config.toml
n_layer = 12
d_model = 384
n_head = 6
n_kv_head = 6
head_dim = 64
d_mlp = 1920
vocab_size = 2306
activation = "relu"
norm = "layernorm"
norm_place = "pre"
norm_eps = 1e-06
positions = "learned"
qk_norm = false
attn_scale = 0.125
bias = "all"
tie_embeddings = true
parallel_block = false
extras = ["capped logits"]
init = "normal"
init_std_qkv = 0.0275
init_std_o = 0.00561
init_std_up = 0.0275
init_std_down = 0.00561
init_mimetic = 0.5
optimizer = "muon_variant"
lr = 0.00977
lr_mult_down = 0.7
beta1 = 0.93
lr_head = 0.00722
grad_clip = 2.0
warmup_steps = 200
schedule = "wsd"
decay_fraction = 0.698
decay_shape = "linear"
final_lr_fraction = 0.0
batch_tokens = 65536
seq_len = 512
doc_mask = true
train_tokens = 470300000
steps = 7177
dataset = "wikipedia_en"
MLP neurons of a small language model. Each row is named by its layer, matrix (up: input weights) and neuron, and shows model dimensions 80-143. Each number is 128 + 32 x the weight over its row's rms, rounded and kept within 0 to 255.
After each neuron's rows, "fires on" lists the tokens most often at its 100 highest values on Wikipedia text that the model never trained on.

L8.up917 [121 158 101  95 101 132 142 148 163 115 135 158  75 179 180 145  49 137  56 143 162 136 128  82 110  75 148 162 121 161 139 139 171 102 147 120 114 118 127 122 124 155 148  95 159 115  89 122 106 100  83 159 148 119 131 120 110 153 156 158 118 123 111 147]
fires on: "0", "3", "5", "el", "4", " m"

L5.up1539 [ 77 100  77 126 151 118 111 114 123 142 122  74 172 101 117 112  83  86 114 166 119 147 103  86  87 168 109 100  94 171 152 199 194 112 135 150 110 141 113 146  93 171 132  98 143 131 107 162 128 164 124 129 175 142 128 195 181 132 113 209 103  81 136 150]
fires on: " D", "0", "D", "d"

L8.up1289 [ 86 172  90  63 102 169  59 133  84  97 119 118 122 135 184 151 128 120 118 149 102 121 148 112  96 115  78 121 130 141 142 159 152 102 185 156 128 138 106 125  93 120 174 160 138 169 159 154  87 115 193  98 171  84  86  79 140 156  82 121 137 108 175 108]
fires on: " T", " |", " G", "ab", "og"

L3.up1657 [ 98  58  93 152 138 191 134 113  55 107  89  90 109 141  94 201 125  95 159 159 145 123 119 161 137 109 209 160 144 133 108 123 148 175 108 119 125 126 136 176 155 163 124 120 163 176 109 115 152 131  78 161 103 119 124 119 124 115 135 112 132 118 132 146]
fires on: " ", ")", "\",", " writ", " released"

L3.up1258 [119 176 115 130 108 115  96 130  94 147 110 113  81 134  83 104 164 133 174 121 141 104 154 100  83 133 125 135  69 139 120  78  97 127  94 114 131 157 136 104 105 137 157 159 163 114 196 133  86 138 117  89 142 128 156  56 116 200 132 149 175 145  81 122]
fires on: "p", "sh", "k", "w", "g"

L5.up513 [146  83 134  74 118  81 155  86 136 121 133 216 152 188 118  65 131 117 114 101 130 163 108  90 130 146 100 188 164 128 140  78 125 118 124 150 170 111 128 143 143 114 111 103 177  88 106 105 102 155 178 159 108  88 120  86 120 120  65  84 156 136 117 162]
fires on: "an", "ad", "h", "a", "u", " H"

L8.up1562 [148  71 126 135 129 198 101 138 152 102 142 180 153 164 175  99 107 191  78 105 109 104 112 110 137 153 131 123 128 128 169 130 106 111 143 116 143  54  53 151 197  97  96 103  70 129 130 195 175  72 157 135 170  82 144 108 108 116 124 133  98 127 124 137]
fires on: "\n", " \""

L5.up1690 [168 147 158 152 115 133 113  99  81 126 136 129 125 105  87 132 167  74 163 198 148 201 148 129 130 125 149 142  77 115 124  73 126 178 113 171 199 103 123 128 110 101 125 177 144 173 150  68 120 147 125 127  83 121 104 108 104 187 134 170 110 135 112 148]
fires on: "g", "z", "k", "ry", "le", "ra"

L8.up419 [136 184  78 131 122 136 120 149 179 138 121 138 120 127 100  94 129 149  83 149 185 113 145 120 199 100 109 185 123 161 140  91 116 129 177 118 111 141 100 142 154 118 124 157 116 101  78 110 117   8 155  71  74 143 173 106 182 138 167 129 152 122 129 132]
fires on: "s", "ion", "i", "an", "al", "in"

L8.up1282 [126 105 174 155  71 100 160 143 162 158 133 126 127 173 135  92  99 152 169  73 120 121 152 119  90 165 139 125 131 130 136  81 152 135 121 226 153 110 128  90 158 157  86 136 148 162 174 172 131 149 169  97  74 150 101  93 153 123 128 169 148  82  92 139]
fires on: ";", ",", " However,", " but", "le,", " Th"

L5.up1791 [159 124 162 112 148 130 122 113 187 152 105 132 158 117 118 131 102 202 194 171 191 122 166  98  88 168 163  89 123  79 129 125  61 131  87 126 114  85 111 123 187 152 188 150  84 127 180 146 115 165 106 123 177 118 227 162 177 146  99 101 139 127 163 164]
fires on: " of", "l", "n", "own", "p", "c"

L3.up1815 [152  93 153 132  99 160  75 120  79 168 162 176 156  97 150 155 132  97 127 163 155 151 128 121 158 132 200 171 168 155 130 126 159 116  91  52 139 109 188 146  89  81 108 181 124  94 134 109 154  90 144 101 200 172 164  95 109 112 151 178  94 137 131 138]
fires on: "m", "en", " M", " m", "art", "por"

L3.up1125 [161 170 126 151 157 106 112 115 108 191  80 168 103 168 111  83 108 185 167 106  97 160 183  86  70 107 126 117 146 107 154  75  99 109 160 144 132 188 108 120 149 160 127 137 143 152 165 157 125 121 143  95  53  86 126 119 138 198 114 124 157 121 135 163]
fires on: "ing", "uring", "et", "st", "ost", "ian"

L3.up115 [149  54 135 153 100  97 125 126  91 175 140 148 105 116 113  42  98 166 111  76 131 155  89 133 173 131 154 179 152 107 146 162 119 116 153 177 174 132 127 120 125 154 121  60 103 132 102 174 125 206 157 137 154 113 158  91 144 129 113  64 141  95 167 123]
fires on: "a", "-", " a", "e", " hold", "an"

L3.up894 [135 129 177 169 118 108 116  95  82 148 137 126  87  87 188  78 100  62 105 161  90 144 163 119  40 159 113 131 137 173 161 142 107 118 153 128 123 141 106 144 105 129 130 127 167 168 162  99 113  88 143 145 161 118 114 137 118  96 196 210 150 181 141  89]
fires on: " activ", "ign", " soc", "er", " st", " reg"

L3.up908 [229 110 103 124 144 112 145  80 168  90  91 151  69  72 128  68 150 117 111 143 150 104 130 140 153 163 149 134 189  50 145 108 120 125 105 157 189 121 164 111 122 146 163 146 113 146 131  60  95 116  94 145 185 149 158 105 123 114  96 144  93 143  75 134]
fires on: "l", "ff", "s", "oun", "ull"

L8.up1016 [ 87 166  54  93  87  81 105 146 161 140 104 102 150 162 111 127 135 122 141 153  98 149 104 182  64 110 103  78 109 179 137 144 191 160 111 172 110 135 126 154 119 164  98 102 131 140 118 131 133 137 170 128 109 146 115 212  51 148 126 135 113 144 139 136]
fires on: "d", "n", " D", "ed", "g", "nd"

L5.up1722 [109 111 170 146 167 152 173  91 123 183 166 119 166 109  77 149 110 116 209 104 162 154 153 131  97 125 158 130 133 125 112 133 124 111 176 115 144  85  52 104 161 104 104 138 126 100 160 197 139 139 166 120  89 162 122 156 164 168 134 197 123 110 117  92]
fires on: "u", "ine", "n", "at", "ian", "ra"

L3.up918 [125 173 173 112 137 135  94 107 138 168 164 129 112 120  66 135  87 155 125 130 166  77 156 145  95 150 111 107 129 148 123 161 114 148 129 136 170 109 103 125 138 121  83 126 123 155 145 179  74  86 123 165 120 147 107  96 121 122  90 145 108 111 126 140]
fires on: "ra", "ia", " gen", "ing", " Gen", "ian"

L8.up1698 [106 120 117 112 130  71 117  86 151 120  86 147 100 132 209 106 157 115 115  80 132 100 114 152 112  90 162  97 190  86 156 125 148 117 130 141 119 155 138 132  95 106 118 146 116 105 167 152 116 208 151  87 149 127  82 121  96 126 156 128 114 184 155 131]
fires on: " G", " g", "G"

L8.up1912 [102 124 124  90 143 159 157  49 157 157  71  94  74 116 140 160 116 176 125 102 146 150 121 185 116  94 108  90 104  97 167 114 155 101 190 165 161 160 228 159 129 133 118 135 138 106 129 128 120 204 158 121  63  93 171 125 125 159 147 107 147 138  99 162]
fires on: "n", " G", " g", "av", "v"

L5.up1147 [111  77 200 131 141 147 104 133 100 103  85 110  43 171 163 105 124 155 108 142 110  87 111  59 110 127 159 126 106 160 182 122  74  83 125 169 137 125 119 154 136 137 113  88 148 124 189 205  58 121 104  89 123 123 147 127 150 223 149  71 106  96 140 146]
fires on: "ed", "b", "and", "st", "us", "et"

L5.up1144 [ 77  42 162  55  80  65 126 102 154  98 131 143 161 165 127  84 133 137 115 127 140 106 109  87 160 105 131 136 157 159 151 110  96 117 127 164  98 125 112  73 147  91 177  59 136 140 144  83  89  86 134  79 167 158  93 125 115 152 170 109 141 139 112 175]
fires on: "ac", "c", "s", "ic", "az"

L3.up234 [ 94 148  89 176 118  81 151 141 146 104 155 147 205 165  85  87  87 166 114 124 126 137  95  91  91 156 124  94 169 140 167 108 147 140 160  90 167  95 133 100 129 179 150 112  59 141 185 155 128 100 105 129 148 176 128 103 128 151 161  82 106 152 153  92]
fires on: "ear", " January", "ter", "erg", "anc", "re"

L5.up1249 [153 156 140 135 131  96  70 156 147 111 112 155 155 119  90  85 133 121 138 102 141 153 140 128  94 141 123 104 145  91 135 124 120 151 122  64  67 138  69 105 150 127 104 153  89 122 169 124  75  53 121 120 172 130 144  87 163 150 170 121  89 124 119 120]
fires on: "ow", "ear", "ock", "ter", "ely"

L8.up1584 [ 85 111 118 156 141 176  87 101 172  65  91  59 131 140  80 129 120  95  78  60  80  67  98 133 152 132 153 133 132 115 112  96 104 195  94  94 106  53 108 184 160 165 129 134 148 141 138 114 163 124 141 167 113 115 110 189  99 166 126 144 151  53 138 138]
fires on: " "

L5.up337 [105 106 101 138 144 163  78 119 176 113 169 154 113 132 192 135 112 130 103 135  84 138 150 103 118 133 138 116 191 133 157 120 125 103 147 190 126  68  77 136 107 156 100  98 107 141  94 111 137 130  89 100 152 147 159 126 103 113 177  67 120 150  83 142]
fires on: "ship", "op", "ter", "wo", "il", "amp"

L5.up1369 [ 98  95 137 145 131 163 103 171 103 114 120 173 112  87 170 147 135  76 139 148 141 185 155 132 118 141 119 123 137 126 115 146 159 150 105  98 141 142 151 171  97 161 123 124 150 101 113 152 110 152 123 127 115  94 157  97 104 100 127 110 117 147 123 155]
fires on: "ir", "ire", " m", "o", "v", "art"

L8.up603 [ 70 102 131 150 217  98 231 195 161 143 158 148 106 177 109 106 136 128 116 103 139 121 126 194 116  75 116 133  79 128 122 138  96 173 175 125  98  88 133 138  76 134 130  85 145 148 115 128  99 109 174  97  89 146  80 156 136 121 174 139 149  77 129  97]
fires on: " and", " of", " were", " with", " or", " for"

L8.up1613 [ 88  64 181 104 109  84 140  94 127 106 129 111  83 175 106 142  86  93 100 143 150 146 115  41  78 108 123 104 128 143 147 127 122 129 132 144  88 154  56 147 156 103  87 153 152 152 147  74 145  58 162 157 120 141  88 123  93 165 147  88  74 166  99 148]
fires on: "f", "ic", " ", "s", "m", " s"

L3.up1744 [157 151 193 120 105 147 103 166 205 149  73 127 101 148 145 158  93 150 112  90 100 118 129  83 116 104 108 184 173 141 126 105 164 116 136 101 164 114 161 162 180 141  89  86 115 143  93 122  71 115  85 106 143 104 129 140 146 109 144 111 147 130 160 151]
fires on: "8", "0", "6", "1", "9", "4"

L8.up1276 [ 94  58 146 134  98 109 153 118 122  70 102 162 101 117  79  99  88  83 218 105 161  77  41  62  77 150  89 175 165 142 116 113 155 117 111 100 111  95 189 124 129 141 122 118 123 106 107 131 119 117 113 123 100 155 165 180 122 117 182  54 132 133 158 131]
fires on: " a", " D", " the", "or", "ic"

L3.up1265 [145 164 107 147 140  90 118 172  88 145 101 195 116 125 121 107  86 126 109 117  60 186 149  94 146 148 153 165 115  53 159  40 110 135 116 151  96 153 122 174  88  92 103 162 171 136 110 142 126 100 158 104 124  95 156 169  76 143 163  76  77  85 128 166]
fires on: "s", "es", "ides", "ank", "k", " are"

L5.up1162 [113 132 147 136 111 106 125 105  92 144 101 138  71 121 158 125 112  77 100 141  94 114 158 138 175 156 174 163 152 100 132  97 116 115 101 142 172  70 141 166  92 147 162 173 116 103 151 180  70  48  73 163 175 121 156  79 172 104 145 113 119  96 113  57]
fires on: "w", "s", "ad", "h", "l"

L8.up411 [106 108  80  95 109 151  54 197 173 147 142 154 132 104 136 140 157 174 171 132 165 130 137 126 152  94 135  96 152 147 175 169 137 123 131  92  88 112 111 201 165 128  82 150 137 174 153 174 108  51 129  96 175 122 166 122 140 102 126 139 113 104 116 123]
fires on: ".", "\n", ":", ".\"", "\"."

L5.up1009 [151 112 116 169  78 111  97 130 142 156  67  93 146 132  77 116 103 114 116  91 161 111 146 163 116 142 133 153 162 156 144  67  98 137  97 203 131 120 133 140 201 191 100 157 180 179 183 121 190  66 161 153 129 130  83 116 120 106 151 141 130 155 148 146]
fires on: ";", ");", " while", "ay", ","

L8.up98 [ 85 123 107 138 168 178 118 100  72 118 129 113 159 170 124 127 160 137 148 114  98 122 151  70 185 140 148 126  91 165 144 139  95 151 170 186 173 109  92 128  98 202 142 146 147 117 141 159 114 203 193 114 180 174  85 130 113 133 175 178  72 101 207 139]
fires on: " D", "D", " (D", "d"

L5.up1528 [130 149  89 143 143 168 154 131  83 100  78 117 116 141 141 147 218  94 133 121 162 170 146 171 153 130 144  86 112 114 113 114 162  76  97 156 123 142  90 102 104  43 116 142 100  95 112 127 142 168 122 124 103 125 147 106 103  87 116  80 148 192 103  64]
fires on: "p", "o", "ig", "k", "gr", "u"